config.yaml
num_hidden_layers: 9
hidden_size: 768
num_attention_heads: 6
num_key_value_heads: 6
head_dim: 128
intermediate_size: 2688
vocab_size: 16384
hidden_act: "tanh_gelu"
norm: "layernorm"
norm_place: "pre"
norm_eps: 1e-06
positions: "rope"
rope_theta: 100000.0
rope_fraction: 1.0
qk_norm: false
attn_scale: 0.0884
bias: "all"
tie_word_embeddings: true
parallel_block: false
init: "normal"
init_std_qkv: 0.021
init_std_o: 0.021
init_std_up: 0.021
init_std_down: 0.021
optimizer: "adamw"
learning_rate: 0.000504
lr_mult_up: 0.965
beta1: 0.9
beta2: 0.99
lr_head: 0.00502
warmup_steps: 335
schedule: "wsd"
decay_fraction: 0.916
decay_shape: "sqrt"
final_lr_fraction: 0.0
batch_tokens: 65536
max_seq_len: 512
doc_mask: true
z_loss: 1e-05
train_tokens: 965800000
max_steps: 14737
dataset: "wikipedia_en"
MLP neurons of a small language model. Each row is named by its layer, matrix (up: input weights) and neuron, and shows model dimensions 352-447. Each number is 128 + 24 x the weight over its row's rms, rounded and kept within 0 to 255. Numbers have three digits each.
After each neuron's rows, "fires on" lists the tokens most often at its 100 highest values on Wikipedia text that the model never trained on. A number after a token or word is its count.

L5.up1965:124158152123122115162158118133138127091136118105126130140147173117139124107129136146138134128122096085134131119084088119122106073110117099119112086123154108144151143118092115150135150090139135095118119108120144115152128157130123102085124132142138148125122148123102107149118118117160086140
fires on: " " 51, " State" 9, " |" 7, "–" 6

L5.up2449:112130085152168176140140124104169130168096135131115127142126077107112162108078084138171114129096132131154123131120117129163134186150116159133156153150159112127141163128154124088124131100106122116087132123126161117135151082125087122144121112135080116125092166171106136119154109122143087085
fires on: " to" 23, "," 14, " Per" 6, " Cal" 5, " an" 4, " Cent" 4

L5.up1601:149100146148157160151077154155126127096148114153114158123101142133167142147109117103174144141096106111081102140123117119127188113108139147152151091132193065130113133162120115104166126147130143108145110180139130150113131144110153108109133078143153130119113062129101133107101076120111126111
fires on: " (" 28, " '" 10, "-" 8, " [" 8, " Gr" 8, " \"" 8

L5.up1837:131124146134115139134091118121113159168135084091131111137120118122138173112094120099185119156168172132115131159126115132154133117125114113142185103152158120114127128130160127103077107140108179147140136083151137138092183124112101121117154085142111136104120133112138161135141197094109138099
fires on: " (" 34, "," 22, "1" 4, " New" 4

L5.up1544:110136140113133091146132128105158121143155102105132129152176158190143141088192067149137119159125089145116111077112086129163144177151138101141127105164129107113105170148105102109140180181128171150103086135162109148134053179170109134149112143119159110095097105134145148138148153108095124129
fires on: " |" 43, "0" 29, ";" 4

L5.up1543:107110201132155140145125140156175170107114129090140145147128159149138133110099144110137140122116128107151139111154089104098133122127150137192160124130135102165113180142148164108134101129173162116145108146147107152188137107161154143160154086096113117132127164149118138107122102103119158147
fires on: "," 40, " (" 10, "-" 6, " " 6, " Ly" 5

L5.up1585:154165143132142087131098115152111174147157075114158142142146127140155173112146095136133148137114141088161140167102066115086146150173141169115130138177138111144099131110105133109157098163125160123114139126154087108134148113142106102141153146103137100130162114154132142144159157095143138159
fires on: "1" 34, "ú" 6, "3" 6, "," 5, "." 5, " St" 4

L5.up2637:102072112136125109134107148190129111130152108119105161128120140087102122112160147127118160052159143092081088086119122144135137191131119110169136127148130135107156179117085110140095133143120137095144157128131129089137200114142115175125113168090157126123072089115139147120141111114129094139
fires on: "\n" 21, " and" 17, "-re" 7, " An" 6, "-p" 5

L5.up2049:161161170151164134109148101127111122119121117144100139135110160050097157125151151090150102128165083103128113188124121142058134114134176124135117130154106078122157135161099104122165119086140144098137132144133132093116117131142163103108135122130116096142092112118140104137123132116107127120
fires on: " " 55, "-" 8, "." 8, "–" 8

L5.up19:127107167121149114107134115122174124139099120105164115122149114100143126111126147138121125064172107133129091124136101112100144099142136141138133128142118133074140140150168170125133132138122093115114098123121156097122095127150143122075122151142121092102150107182130132144115107123105089158
fires on: "i" 38, ";" 15

L5.up504:078101113151105143090176138100138170139112116111108148162167121133132124158100135143159118129147169126119108115130139126130155102156140171121113140163089103163072113103107167122115117099120114135130157075130130154058169138097108151110155145163141146143146103152130117102173142135101106127
fires on: "2" 35, " \"" 8, " Case" 5, ")." 5, " |" 4, "-" 4

L5.up2131:073129148115126117125140137104115110139139156115150108140153119081117124153102175110131100143086150124138121137130120115153111120154096096108156111140135159123092131101134115121108087144122157095124133100152121116116136158106107149106146154161175132141118145093139129145143108138111149098
fires on: "0" 35, " six" 9, "2" 8, "1" 6, "7" 5, "8" 5

L5.up2490:102128132145176114154130169126134134126166126144145110132126078138098131128107110101123051116152118132151125085162107137133131163164168136125128099114164157107113152113132097110086125104121114140127127137133122103140156096150102135133109144143143100128096186141115139148123084132169107137
fires on: "," 62, " to" 5, "n" 5

L5.up1754:098146151142143082142100136166118131164112126096175176160149160120145096106119097163174125102116157102149135110168127136138153111112162143158086119157144153078093143126127120125129140158164167148120120111104135155090167133127113154106147127147107116139096151142096075080107126063152132181
fires on: " |" 56, " to" 7, "-" 5, " v" 4, ":" 4

L5.up1887:126175132121109112141133145145159114146144104094085134167139121101111115140123104146143112112140108138118105137120108119152158115159136137169135103145153135115111152139132124144150169158152140116113103111185126149141127187164128126130116117131140134159092119189109099122115134077096107148
fires on: " |" 69, "|" 6, " RUS" 5

L5.up1389:115129144110150087104149140132135141111131073152093132164096112138140109127132128126149158114095122154106119103082103106147158137177116156180131119166121119135101138117091140139115126144143126117146157146164106123148132180133171155146102157127179117150132090151064114112168133119074136088
fires on: " on" 31, " as" 20, " of" 11, " |" 11, "-" 6, " in" 4

L5.up1589:100123102149130111107127097173152125114144083118152176152170126143134118082129102134166120131118091113083089150143112147132141124144138113144083111159142105130111201144127116137105083123190130143123146125110101171064121136162139138108088132121113132140125128181100109118117142145109148128
fires on: " |" 27, "|" 16, " (" 16, "," 7

L5.up2153:132109137118113169124096120104164102097084119109112118129122103145190148130124124114119147132152087140076141152118131109124111138096081115141092096140129095169104142140108126142155138108137095138115090116102103142139112166142125110162160123163148156142133159127118127100133137114125104113
fires on: " \"" 30, "-" 27, " " 9, " |" 4, "_{" 4

L5.up2291:124106122166075119120104106127138138122119088163133089128114135150129157156123153126154116137141131135108135122155095137154106127136109159117141120165141136138138127113138105106164143149165152150132169120140140145131119144152076125093111145124129143149094177133089150097122075154105149095
fires on: " U" 27, "U" 14, "-P" 7, "P" 7, " " 7, "R" 7

L5.up1642:138131153126123130140121104094107116160141142137135114140118167123142153117126103150140127139119136124132092105161125121138140100082172156155111135127099141089109124117171132112178164137185131114111120127169094094107131183116137120127116130138142111114096105143119173095118139154127147188
fires on: " |" 33, ";" 23, "9" 16, "X" 4

L5.up1927:118120134114132130104135166076110142142130131122173099124169165156113132096082124111129153147130137124076118110123161124186129108140079109195127156149150104130116153090080159082111158111072153135095121109169115157120138127114100166139143095135170126138110080086147110131144156163138174195
fires on: "1" 27, "2" 20, " and" 6, "\"" 5, " \"" 5, "." 4